From a checkpoint of a small transformer trained on Wikipedia.
Size: 11 layers, width 256, 4 heads of 64, MLP 1536 ReGLU, vocabulary 16384.
Architecture: LayerNorm before each block, no biases in attention or MLP.
MLP neurons of a small language model. Each row is named by its layer, matrix (gate and up: input weights) and neuron, and shows model dimensions 96-223. Each number is 500 + 25 x the weight over its row's rms, rounded and kept within 0 to 999. Numbers have three digits each. A neuron's up and down rows have the sign that makes its largest values positive.
After each neuron's rows, "fires on" lists the tokens most often at its 100 highest values on Wikipedia text that the model never trained on.

L6.gate685:491533497487505513465443466465483465511474529455543528488513526524477486504505524490541492535538494545531478517534466485496479496478536487514508528530553518502528482502488496521469481451460507497480523516522468511478483516496528504503481542518498567512519534470467492482500520527501528482536483512478479499497521542444487520528500491469500492526510478509516483493530460488515489520502
L6.up685:527527481528516456491489492522488464504471526481485502481515520516560531517529512487523516521514533523495476515481459542518525530466523472525484557500478555509483524520508440492496481535493511523519513468465476505443487482484511473483526520470492505482500443453491487481495467557474492429513462535508478519483528532469460504482474486511511541502518497522451514489578524506483502474478
fires on: " |", " by", " the", ":", "."

L3.gate498:526515450537476492511476509472483478475494493476495511521494513519471518504439499505490507523512491559532556492528506550498494440494463473489491479502482532501537520491514479468463507525504508477535493490531487465517495515494517458532506511564472493494501482486519482481477500514497466524519530477539513490471466506457456522515511487512470493471493551517468464521484511474520470530519
L3.up498:482505490537484536529472472485477488501469451500454517520475555505474513500484502473476500476485502535513531487523468532482505455504474500505491475505512539484516457521464494485497481577490492488580427512499539475521479516450491435501524485541503508490501471532529489505468453491492484472502531463492479485458488506518490501496504506507502547557469548508499485510495500497484515520499
fires on: " career", " released", " Released", " appearances", " served", " Production"

L3.gate1431:462470492495470494525513511498486489494490484461509536496521511507500478509525537446448494501497540513523490556523506494528501462479526477493514505509484501486509506488537494496458516538486523508508512491518495534487512500507514494493486499535484513490481532512514509494467511514505481506504501503503510483492525554468478497540491499429505560459513513495502495552474494468512475522501
L3.up1431:518517492474528455578465515479503500507553502488465434494523503484491502526486504488467509480492490482513542459489553474494529494480514506494494480526494510470529498552495509534493503544489466516439511504539503493462522502489524548524507468454509478522480505477504487511512517497485522499491455527473498525461475528473496539501488519562502519479487525470476436512475459514526530529495
fires on: "\n\n", "-", " ", ")\n\n", " Country", " by"

L7.gate281:531526533493466517513469469521479506479487529482530546467508479509470540537488477480494474489515520508538499527510512575561461537480533531493494492486485481465491506526507519546491476500494510499482479512524483479466506504485480468484497473539416511525509464478464491534492523481497463536480474543487504475510471522469483544495513545471510478478534523508510524476523503477531485505536
L7.up281:501482501527492493434542546528515459550492467527538475536520513508530495495516467501485483500455486487441460472528467494449517491506515543497516525512437468488508525518507493481514518529521482564534498444496510506530508508456538526507515516533481480530527442487497508499547506495520491483514529482511502468523544518516515497546474459481491544503494492478534470512517508515473464523481
fires on: " and", " or"

L7.gate312:490491484508499479477489520510467508493560512472520472480491491498589500506497587483524515472515482509520508521494552469496486497518475481479475517523482527510494479500471539482488452545479494507526461448509518530515499554504496488496471551527536495504483507473494499506489527498520501509490534495536490517532486489504483499478483493494478498528559518467516475484516484486463531591535
L7.up312:478509510500534504500572516519465491484497531522513481481517514540480480558508580544496483502475467484492535487439484482559479485571474477531481510464449479521546533487531536530496466508480473511519538483491483504507471522540463512522509518535501528493461477489533508530444501495501480520507495500511493524516487508453444508458525493492481518502509551486490496548507507531489494489513
fires on: "19", " left", " to", " was"

L6.gate1181:496530537552502507508520467483456545494494522501534517499479553468467444507461472476489533481551486512459483461541525475501500542516506537509532499498504506503521517506515486497520513474474536495478494499566496488517475492476504492474485504519486485475520496485517497446550492489484459519490475530514515513567476493481510524474467477496517468487493513534486525433471481478534507489453
L6.up1181:494509496497487498525494521481460536501511496470470488466491540516506446518513524514502538493539475524510487525503525489462473456525519526483546491447516504520501513496489531475542542556466503506549541464519489465544507513493503486509522516509501474478524498505518484483499462522512529481542480536523516512522495459483503478476496469492514496503503486514455490514492521504475514529534
fires on: " |\n", " |", " ", " —", "0", " ."

L7.gate558:507512506532467483488525489511515470473493539464474487539508530495522511502485444518503539522538504465544513487491494500503479492516524484473478489530465542529492472547469496491533543516494563518471482502493490517447489523465508540459499515526517507494452541526476512491513483494517468488515526450523518492455457480465447528479486499525493456502525498542526509492464481494525491510466
L7.up558:482490485484481515475462497454509515500494471513495471499521452491547540499486473470501490477482519527532545488474563496519503465513551528485497507513532515544458550496471491499502486508518499506492493483446525488524496546529489466494494489494491473491464521509514513490504501501484442490508461513497497514517500490514493495579450478513507498469519547476492500473504528494541489475477
fires on: ",", " |\n", " left", " did", " as"

L8.gate1383:504525499509516520514481521473521499499482544469504472538480523514487444511474469482471516497538509532509482483453520544486511529503482484496503530507484499461499500544486481537506541489484504509500483483474498512496479520505485522493510527484469534530524506475544470510498493488478490482548503448506520481509500493487468520531514518548497511498535496454548511498508527506491501506451
L8.up1383:502506501540506491507509498480489484508471507515540520489519469499518488488544548511461517509500488563486525495481540533502541524502529466472451545502487471477557483526486498496510457508499486516489486513464519503497516518414487524484518474475514483526518484492497450479539489525490479504503528505489503516476478511524452477529499459511476457472515477519494477458483451494558521513501
fires on: " (", "\n", ")\n", "-", " •", "′"

L7.gate614:463526507498519472526494507499486476508476530486509522523507481521479500485461523508457501494501480470503524505488520517504439525541534505507502533486550505469527498536521493495496487501492492498499488519507536509500492533444483492421493498497503554555459508506541482454502526545507502501524449518447490503532483491522478511471542568533446473497562522541497516496513503488469519522497
L7.up614:487542510508498531527524512508525532498487475515571467541462522516481509501494543469488488476496491504473456485481501467540503502561476525472513513538538474504496517536482493503495516520501429521510475513495493464511503522507524522485511512543473508481511531496496517532504486496479514507479499518524534507424432497532527544526499521562469468529487507494465512467472521483462487487530
fires on: ",", " of", " and", " ("

L6.gate819:501484502511500473486503534496478500494477484498520482487458547538528468499490509478518545508496471504498476496486520497495518523532523516484546508460515493518513473510436548544517481529479501513490469459481535447541510504492518480452528488531536489476555489497481517500512434499503526503496488517464495523543489434471534504499472481491490498527510488480490498456475497478520457500481
L6.up819:511505509561479508513461485493460556498449504522471505527486538484494489545481531465502507548522475519486483525504542449509508495531515532487501482517478482486522491499458519479551529494512528506501467481521505490483519478510531495515550532516544499490475493486475459520491510493540463523512491528449523464522496486466506462508484522497499524482519471528489523453498514526503461534443
fires on: " |\n", " —", " .", "0", "2"

L8.gate487:511502491500512435487510491464495538524471511448503504452533469468505495446468505488543488467508493506532560496512499539472498499450511493450506519496503556495508504482523514515477492517513551530498521485494464525488484510514536551492480525522491487524530487484466505508506564517502491496526528490459500482496462473491512466504534449502485490492519536508492473476519475492516483520556
L8.up487:488509520463534485478524515536515554473519482518475511473528485547533510488537480521505542481477479507520532491491507533488505478481521471510513505496500475479440502543441508522535487494453496554490495516560501490520509511429496542481534504483509507515488532491471503471456463533485497470493508465482501463501501475512533503486502475539519466510512518503497513519503478532532501505497
fires on: " |\n", "|", " |", ":", "):"

L7.gate1292:478472507509503456503522549523503537512489493483466504481459478509492488488498465472480491501516464500471507476509495523484456474509447510493486454489466493510497518487458498543502510471485497501497446544497522494533484474533548462511475454545500480475504500519463496507507484475501493462497506451495502519530512502483529516500461508510541445488509524508520467489478480475496496493520
L7.up1292:493480484523525494528495478482500559468451499505513490524463512496521497482508484492485508508476491539525512519493493532500533540523512495549516515533488484484508465507487503464526491501469492506509458512542499481481494474475490483497513474465474521484481518506483477486488485510488536518464499502482509498523482483501490516456527566507510498469493503511521501439483527519515479511492
fires on: "20", " ", "19"

L7.gate851:474507510530514508508403508519501570485467497454504503522477508493483503457473495479517473462507497543546508533537499505477528482476488535497508523523477496512489536526493480516480541496485508490517485470516518446536485542531557512489520511539480480493518513510485492481478503474550488492530520513501495516502488478510509507502507522474491481495544533506507510482477511499491485561454
L7.up851:478479503530519489517540467497471482526541528514479490484509487512530510491545503526497515495475491479535534501500528507517487502488508470500528515498508475501514503475593536552494468530527521514531508517535498528478500500473494510474502544474496477465494496476495482508496491509471462563519520484517492520514493473506448515503504462477468495545507500517478459469501478489552521484514
fires on: "-", "\n\n", "\n", ":"

L3.gate398:483491535547501473480471506487489485489502509475516497512528499493476499522489499491470510480488517525534469512541511492472490474498507459482507543537496483497519483518510486466460498494519490475504533523529509518489494522510501533491496477493495495500477516511513505508440514534503494506505510437470491534510500545501473508512494449469555522464514510490505448533499489552500478509535
L3.up398:493506505504503501518498524543514472529496475512467484529521499526518481534515464502518544509499515494526500470438518491484479475500500509479478486502501522481516526509509525500515515512449485536515604434528513474457499536507507499484442499540487460491476472500520525493487557488474536499508514495518503503531497467536486555543502531546480444545506499458488518492512456503486497547508
fires on: " "

L6.gate371:502549467546481532500494490513488496450525528486494513479486513447498563485494479492456484535538478486486485481486492505552520492470500482526452475494512503471514460463514508458497485487508497492512478496477465506471479501515491520477467535505493510491454513485530511497511551495521467525456516469571477536471499459486503479431515530484509481513519497505484496481473510461489508478528
L6.up371:514517495487503530488473494528509495549544501496495458496514499470524534505517491520502487476514492548525453520491484526489484520506492532510518472508512513468497505483531487499507479477503525564510473473461537496468502518474511486493466502477520484477542508517485502527493505456523514486490556532465490529503494467509490514444473536510552474518511441492417482472469511529487529511480
fires on: " ", " of", " to", " |"

L8.gate940:479467511603494491530523485495468454509520492439549513519516504482505513466485520513496505503527470469533498516518489489519515484493537518515433488510523549526514484505491492507469515525531559522508498470495489503462480491503486511524508518467515513571487572510502479529508478496502435542496528519538489511489501508526495480471520526470489525457500543486480470517504492503474480493527
L8.up940:506509527499463468469507539527526479523521493521506478488543494506505495517549542521516491506472509502498531539511477486498504471453490524496504448482507539470463544495477486492504539519545489506521494469461490502559488533487498517479487548464507492497500484484539493489506544514525502485533502496501510480518511486490522560476471520493534557508493488479460500500512518527459444522505
fires on: " |", "-", ")", ";", ".", " ("

L6.gate763:485492460529483530490531540448454515491499522483481501495473492486475480505485459509462511503517487509455566538530536544458458522507518550485493487477539467495487523490527527504534497504485551490488473520486535504494493497461496485434535486520488483478524530516506518499466536509483472514498469511502503524555506455511542481475530471495494484495513539519501518493443516520526486484519
L6.up763:516511501502466534450528504489470548471508479491504527560483509465503454490521536492470503482493498501507514539548533503522482503526547579501530493450459468513508504512475528493531478530486548481477489446495510431483491497465476499474530485514521494489499499503520509458505502476541452552490473512527498500504488482476488525447519494507491540472508475514466544496501528475468500528500
fires on: "2", "1", " ", "0", "4", "9"

L6.gate1368:556476551491552498527489513530482501512464495499525526442516571499487497513509531497536478529512532517492496492494461500519501489501500481484499512520511490488490484528505491497514486488527507492499506478529490521410489518505494485542483512530491510545471515529478508532470534515494531505474494456503481470523455492480489524449502491467512467496542522557543509495477503535505499481490
L6.up1368:547501482484519459514496512502505501535518463515511455539474475504462502516503547479480519504538466521530472541454497504521487517478509454446519479513470500501516560510505519509515491487493527452515500508519478497466464472480471506524461481517539519477536519455480442559495476491489462513513462502493526484481486515517452564487502501539538515504486490488530542478534487504502507554550
fires on: " ", " well", "T", "N", "H", " the"

L7.gate620:471503492491480479540477501494504471525507553507506483502514495500536524518476510468483549506488481536520484532474480513469494533546480492508491481545514516492492516478468498538481506499451514496489489520507528536481518495535543478525475543553471460513483491493497470537509474538449544487469501488490507497496539475539473504522486496510487498461459493484580484493505501501522479485501
L7.up620:521500506503499507487514484555488537527511542508501503535492500499518474519496429506496537470462514555484473549498492522460464496499510477520523495495476519502481473516503486532508488521489500516515522527535494520491499529437474496488514506498484471534496487484450475465478478520488535497475505484484511493485461521511531484474490554522541484499481494537459508461479490484511477477470
fires on: " ", "ura", "o", " M", " |", " PhD"

L6.gate992:527525467516466500527509526496499492471487479477502508487546498510468475480516526507504482502535489512499493502469492516485525533509517496500464502483501495475495529520530482462518518511526488502530485479475488496540493529488503541479478500495499489515496512520488489532481531505513469503485507496572472529496496503513493508457516486461480489443501516497522555468534538489535519492507
L6.up992:492558489536479556480482469451490492544498449484519504496513538506454432491479503529493509493507486509494474555488502537528500485481483496509514505509539515452535501506490482530467503503553492506497520469474489451533513504484518539476460504418480531467521517493507492459500498504542524523494472553499510499528536481557508506487534536503520541495516507515474497444449480485490491505470
fires on: " |", ";", " of", " |\n"

L7.gate841:485528467507471502480495479483501503528509478487492517462503491498472508467426515477469510468491513488498538456532516491541502547514538502467492515479514523540508540522468525533502525527492502472464530482532542469444460483506507548467479511527493521525469491501510497536505453517471484493503493438514485526500492541439469512548486471476463516449501507464524524468570553522515518485544
L7.up841:456538475494503498495535513467505534487586515509485489515518484505503466496487528492516479496476512524547490520505486438544508505518510485519494485501507487520481544492517469498481428473537537498504501518495476525508506517507497529503481499440535570517490465500462503517509466524536508486507518478509481533539504533467526465471514501507518503506494492456514496495528515501482514499519
fires on: "19", "20"

L6.gate823:490477535493548463480505487511515480535491492495513449509489515517507450503508512516518498526503519516526497493512509525495517476464497507480506491502504542485543489509534521530509504486538538526523506433516460528452472487435525513483484482522508494519515510508552502533528470499487470509504520465480473518468426496476497494507529465495480500476482554519544536540564477494497487502488
L6.up823:500455498526502525509472489512495533488485445504517485489501454532478495496456550505480501519468535537493503527517483511503519534500536501452504507509513488536483518485504502501521474437486522488529516479506510470492497499464494476522472485489515513483466555484504478496509486459522523474524517545477520468452520495524506499443487485522538512534546479494549500470452511523487464485483
fires on: " ", ":", " the", " |"

L6.gate1276:529502503537502484558512467556485497548487518474502499483497498513518535514491521530520502470505497525504546517513505512504532503516540528480450517495531515492527497545489479485495524453516503483518494507556474494468463506505527509438487512535479517524493509436482471494494473504481500510502462512477480511503502520545496510473520489527510513454543509504511543492502479472463429533487
L6.up1276:463470501509527519576502511526514488503475501500519481514453477532503507531517490551480510480520486483485547497477511504501475462507533518517462490494542504446528500550473506530493520494495493480548499472539479540471508483513535504473495489549444491570523518480532504494503476478504519504525490499467494469504510532505458518455521471517490499490494514509523517528515488494466454513485
fires on: " and", ","

L6.gate1513:537465495455481564529493482467506529464499501476516564488475510500495489479515506453490479504516523517501526506526525478532486490461522498497511517492514500518523525508527517449506544480515494495569501493529513549462470507485488465537474497523499490485491544500475491527504515506465502496504488453512517539504469523493497501470493508444516461456510482509502513518528462485508469504512
L6.up1513:515477484480514509527520525504525520480494480488516549525511494518451521455516546500476481471515515497483506502513525493498478486460546487509469501511494515441514487491497487466507523536571519528482510465528492505495472463510527476521478486501544501479491497499503482533504468514485513512474507459504498508470434521516457521492512516473520477524505429533488551505509509473498476519499
fires on: " that"

L7.gate262:504521540487492514455537527544453475547485524491504530500486510495494538485502491530491552515479540512489504514535550524524544516542509490469476506504504469515517497516446497451471493526481512499484490483475523482514494544502495480484459526513504488554520517476530503483529515531496474458549474512492481500507533470483483500508522517510457563513501466507471529465487468480473478501519
L7.up262:506520546494510498468509487500513549486556528504501522496477538483517537449515440494499546463550558476491481497474510505485523501467513535516496523508533477483495503522486472471508505522506512534525491506515528487481530522518467530492462468498525519463512477502513498486476486500513474460465496490532505508500521499472491453500515443475466501509504509533543530519533457500503507480484
fires on: ",", "it", " and", "am", "ing", "ay"

L3.gate79:531481546529482489486499522500446483510488509483497570546503538480543549511505497480497482488491517498551505546506578454489512474483538487487490542498529501499514506504500495517505511489496525489482478507482478489481490560458500503485485552514514500507454505491435470508465483485544490491493502515498516541491502497497470493481516515521463528490501507446491498509477488454497466523524
L3.up79:534528513486483470491491501476470495513484546456489539524502499506502524503485483494474491504490472494518490499505537478495481478488521471485523527506557522486523480474496477510511468489511525509458499499492496529473517562502515486481511517500512481517455473519485465514548479486535506512512488501485484537535515551461469479452553482555518510509483484459519491491487463497494463544506
fires on: ":", "===", "=="

L3.gate334:476504508493479479493488492518451506527499514459537526519497480517527515462514525474490482475503519523522490582519503494491496474485517442561495528490493503499521516512502483510477488487518499512493463507490474540496478569455544498527488514507530559510464508513449454522519514522534516462522486530486481514506572537486470511442532493504492527476541486463528502519527517465499499503525
L3.up334:505532533469477527464534506483456461507471506477516516519502581516478527518513506505532538518509507471500475529496485520460530498470493481571513534499487467516539535533496451518479506465523481475515485494461483501511441513498496492492462498500502494499499476513485502485485474521568519498518469489497488526476496519511486509477506496503510548486500528504513501509495481539508490499501
fires on: " |", ":", "|", "==="

L6.gate933:538496531516517482526465494554486504524465469497471547534506488493482483502489519480504487491520532531530549547490492514481507535494514505499481488498537496459501526508486493521482485497493523472440477523529509474507523502493483552493494508466457522523478478442482493496505501556473482495479490494500505487502495495522481539469495518474494483495515532462515537459489516513489463507527
L6.up933:480501501498456497495485493503518534494516468507507472500476516519528533516582534499493520541477476516492509496514457552551522509494494549481483531535497493505485500490528528490515504489512474475474488453460510528472516490477475522477497495467498511529469501485521484523510533480533470485500565472514494527503528528526493495506489460485463520481520490464513542462518501507482542527468
fires on: " to", " and", "–", " –", " or"

L6.gate1438:495488521527532515522501520511496520477437481427456463508529535486505505456522554502489510492515522497518515524534491499505510513478485498479482515516478500472506506545522461510498558523489505501496491454493493503512512514474531512509521513499443494528494564459530499465501515521465509525528514472485504494485453482527445470518529478496448500507508525541522457494493521466527485548502
L6.up1438:455506539517475493512536432494506496518527521431527509452507471463480516492527505457510496476484504505468532558543524492507488530472503502495436520504508510507528485480487485503492500528497526509496520501484466518512494492448495524480509525492522496539506501505531528513501475490481532500516491499500460458500541496464506477489566475488510503492518506510558461510481511443482523492488
fires on: ":", " |", "-", "0", "20", "."

L6.gate1475:508507515509531489477509481497483541498541478471487503533528473539505506460507525509503470449483495501548480506506476507533511485491544495493497492480500497545507512467540564514499526521527571491466515495485489518478472485490472483442470488490507489495494501559524520529507461494536470541516518523469491499483468505494501469475543563527479489489502513518485539517485544496496502503542
L6.up1475:497524524488526504495489468509507507487515475482494485552529494484475458516453506518486501529509499516490533522532519473474502494522443467464489500508495487511565510501508503482485501524570504463523488453469565440507519517443494471518487557518506501448521524531520511528483496493480507490556468459479529512507470507481442522486491481538504474500545471486526480533464505521502502512498
fires on: " |", "\n", "\""

L6.gate1171:488486487503517497539477486515471534523492546461505530493485522532481516477509537492492485465520527512569491532494470501511484534511543501475514504500501521456523490484502509523486501533512482450468519477503520440495512554513500500495502508509456535499469493477489493531530558491480495523490485507507467488510501499524505512475550514545508510519549498511515457476506510482495467502549
L6.up1171:515544502523519460462468503531506506501509512497554497524496531468506514545526498549509464487488512509503486518500455459469478507516485480495511463490495481449519504493505514516472525482524506507490501494483499520495506541489466516508476511509498488501461517486487492505502534493484525536481533574495509518522520496553521569481514527517533482516478495499472446509488517490480502493533
fires on: " of", ",", " and", " (", "19", " with"

L3.gate190:490514536500478468503479479508477498499501544460505489522488510508481442508480531526499506458500507518511510533548479488502512484517516451473458484529512487493494508491492483488536519533521522493515497473488449510557491542468468482481516539561511512531495497535503492473480554504443486557518502538512518498448532525489525540521468517480438506464496503502531515498487501456480490505529
L3.up190:499508524474486451448498483483509509497506494444530464530480508469476456494522495496513491505472525507535478527542469483478533493487503441483492487511534478473484505529509478509494485528478508466517502481500496545532511524499500522461467506534492511517490483500523475479492560501456499528521526537497489495484521539536525580522473499471481488465571494510514517542508521465502472530502
fires on: " number", " GB", " SP", " mi", " AU", " BBC"

L6.gate1491:491503486518466479509503472520483467456488502491457468519521513519555532473484509550491504484513512494544503506507526540515480490479531501487493546470516504443507487526504453566513530501494517493443499511490512528473481501521549538480516563483513496494490559516509500475470506493480471491498497468487489508517492515546484509459507526545493518516483536511478514527487455492498493525510
L6.up1491:507519527528439534493428488504513519533483453492549496535463485528489487511519498502473497502488494534525505474514533472525500488544526536472491503509517489479438512531495497516503525506442449547530461467526496507545488514537479519477493490478505464464502454452536487499530504458543462490483518473524497515477505506502497516503508463505482513518489497523535514482534499510500483507494
fires on: " |\n", " and", " |", "h", ",", " &"

L8.gate1502:503503541533491525506482497495495499531508536474521485482455516511515520487464525510477507517470535500532509513513485518506560513522499526512461482478509457518507487512505531489505545509471505480481504516542518507479477524517495543513440542457501515562496512478514483520499478526481434451520493450545489521504507471505468466523527474454468492487569511533500549515499518513481497529462
L8.up1502:511486508504504494517494511495495485465496522495456529500515518485497499546521478530450512479531469499472504544524477510523494526504463476528492520514510471469501546479527465522485519498533469495565471485493501488450501459512464507510516478501528497501481521495513488493506536550501517474478534470535509464506496510512424495515488509450488591519520488517490521461505514522522538456492
fires on: ".", "–", ","

L6.gate520:447495508517514485501492487507502464516494459474514532544474497542498518480456505459513540504471520468506508540549484486454531485456508510482526526492489511537510506479499473472484556538479520524501496460488493480475486518472477496462529507486499502524473541530513504560558487492466500486521504477517473515462445485508507494521527503518499520485528504518503522487489488483479490540528
L6.up520:483471527512502450458481499532498493490507487504488512510463473496477524500470495545498544494473516485458511542502474518523535467521494550528507517493465487558482507514469481486487519509510549520489489513475504499489486531490494479459522489514507485477495539559540506491498505487512495471551534488446485519503478540525502461524509484530444552504522545450511507519461489499486488518474
fires on: " |", "\""

L7.gate899:498519491504489461492506521487495477429512508476486472519503519536500461514497525495499499478510490526553539468478520470521485473495497532503488478488467545541490500567444546498511500494487503505524469515561526520495478515465518526466454528485483506515531535484535498532534489489507505514475528464519506528483485550462520508480537590546490504478521546528454488474508525529488504484550
L7.up899:514485464512476503490533505520486504507544506491488493521577469502523513476503549496447534520468495503482491473485496477538507482522499453475471496521521492532509532460479499477483511530494536498503485449527495471526492536508494459461506496540443521480501536528475516534474462484482504500500534459511476473468481504471540508506514490492512524492493488436490504507534477513497528506513
fires on: "19", "ating"

L7.gate182:496504473533534471471508501527430496523506478460515497545516478512508527495532531486478519456466501516512509521502515534508516507511506515490478501483511479469541502526454524507447529538510473509494494494546498531490466520491486469484464489472501540490491517448497488528527498533507543487498483514488458557497554539493518500522500515437500504507558503531518473461534496481450495511509
L7.up182:510539478495479479416511499526512483486492520484515497509513536512496537514505454480541474546462543535524505522497503511479500519494516518462512511497498462515504497496492504483499546506504482514489554516508499519514488533497493514476500478513532526478517497528468524496544558500504538511498522486501496523487522475475517460520493528550493515509525487472518509478507482522476454570502
fires on: " the", " with", " for", " |", ":"

L6.gate1402:504491504544496524480513474527477526495493496487520505469470482509519554458477542537479469494477502512513508512516463500517503513502463457519495513495483476471519494496500481507461537491514446506477534493507502518500468539528487488488492500476497520541510482436481445541483498511507520502496532513509520523462518546519572469514481436484516510499545497507522531447498523476476499510496
L6.up1402:524508504529484494462495524511473481503522516494508535519492489484465498491504492496482501480501497500520485553479514512470525476499500433535472462515530532494476505535578484463514498523513482544502551519472493503522526493491472518471494463514534537549543464479503485459492552523446508481465504469500478539522477514500492532536482548468505518479495506463474518525479486530493524506505
fires on: " of", " ", "–", " at"

L6.gate1033:527478519463491516497461485507504468533516547485534549488486539500559500471499537544513503512547505522499491550490496520504496456503525422500502510488548568492529486509486520517429473507523537471522519491584516540482472527478476455505501527529510534506528500498510484482480475475463535530516478464518514501532469517503515527506462516482516475521527498507514461541514493478511446513513
L6.up1033:513463506462472535462497537482499485437534497469493508494466503503510452533478501478493503490475471467430534507515535470520439466519490498485488511475501514506508501458540428492487491482493542469484523510522501512461491479516505499510500496498544522486511495511534513448489509512511481478487473491514497545490480477539486493486491470482483469503555497501466527518471495495505521475537
fires on: " the", " that", "'s", " described", "==\n"

L3.gate901:544483485523412523489493487516476484500505550478495522502504482508532545472501482519488498529510502531460503565544525518518506487518497505472437522492543476519551526502507479495496531491490502528517470453511493508515510480492492491525529498499471499508472518468498504507507495509523496529505524555528512476511535502485493476522478492446532495514489441449504463516454468511470479515512
L3.up901:511496481498455521508518487512495487478501531498499504465492517491535488463533505550493536488476506539498452525508491484485500491507507539468450506489497490524541494505515468461493550512494538510460459475505502510510498483492509476526498520520470496494476542498489513513488543507530506476491517500481492534486505521550488501499496516454524512495512462488455501484503475480511506517492
fires on: " for", " national", " National", " professional"

L7.gate403:493462546468506518514475515476488475508476479471521450497497501485523499487485503528497444477508461542552491517531495502522491486487490570483517516492517529514504488488493523522503498475500487530531476498539522526433480492485516453506433515504503475531485502515508493521533504459451491517508475498497524538522507490490464479497513507473518524462502493484528518500511506489535467561528
L7.up403:520488505506511481490508538477518513474469495483527489529509513508491535491482502514479505497504484527534489529501478474501511534532511485512491472484518494468475499474462514489512549487494504496495509502542460468481501469552475462507526493499489522516471492523503522471450459493516488457457505500467526523490489480498461529514494540518482493460509529487519514501491463548472492470524
fires on: "'s", " which", " that", ",", "\n\n"

L6.gate665:518485506533489469490508501523508518459548535461482495488535490509516492486473495473479482537501497494493475494503513523474517516500516475481494506517464519484537492514512513514450503495498541479487546515520506523431481515517528509499468504508465503547527479503491489551510465509520494474523517479519501521512477512445484519530506507484507471485577485463510502525493507506513478519527
L6.up665:503488478460500494530477470520502508502522523488484481504492505522497477448516487495534514481483507514487542534478531493499505446427471450507519495503507464471562513478491515480508485522504527500502507431477491511494500498494533499487511518575465465467523487504470484527510527475500521453525523478485488464552527528504497511518497499492499490497509494501510466501495511481511490508516
fires on: " ", " as", ":", "20"

L6.gate1223:491529514525468487459472522490484518482502517488492520502467536497527541467490520519520513487488511559532499493485503482555524536522492539531487486493531482470505532495503520495442504508473499513521515490445509465519498583526443490472541536451478533544499501522488495470477480501493452479502452511516510502468538496491494487480519482492421516504554564510490526546502518529498506483463
L6.up1223:481499536496514562504489546520482475518501470476505537525453494501499511498476499523479501471474505499538519521506477531531506491451484504539516534512494472529509462485492501559468520504496474499491517449486486498514508523528488518463501472489471512537523505515486470515483491518503483484527495516497475568455482509499479517507487508524483548460534472538476516531529557549523507490464
fires on: " |", "–", "0", " .", " |\n", " "

L6.gate896:493526478513493495548490498484492475476520502466509478505503475488468445516471518489500493484535464543546508501510537485490477514476513496456502515549498502521553511557526486491472506490483524519466478510509516479474520534475563508491495492526477500543527547479513428497535520503471515534562493502519484503498523490473499524511502436478494481502518482493496488495436512474491510546501
L6.up896:473513509539522466503508455486518508511500512489499442530533518516479494481523537516550439501497542494505479520477564519506486487494546447526502477484506508492534502533483490529485481489499490494452511564507475517492488490523492513516453547506453517482491503490499548480498501515483500491477514490473481502518544475513450507484522541501468471536510546483566506513499486530546478520518
fires on: ":", "-", " ", ".", " company"

L8.gate859:493516471484543511538495465494445464469507494457513482498497528489523480517490507456518500513542448525509496541491450531514531519482482523492513488495495533527524474506467539485525525538543581521498465461498494499461473493483484477501502489534481532512495460519500505525551500489484492518526498510479486550488481481447502482439497460523481513467545535536510480499539490499500503542509
L8.up859:559512530465482556489460486527486534480513454514532501511537535517496503482465540502517516510528454526443478533494475500490503522503490580534480544488496436510479517482499491498502519517540486487532509531474461519526499498543487485544543505476521526478499495481497498539507431513521502525527479481475483505535475532471443490510480508519522491492498499475503503507487474529476481471466
fires on: "\"", " Party", " party"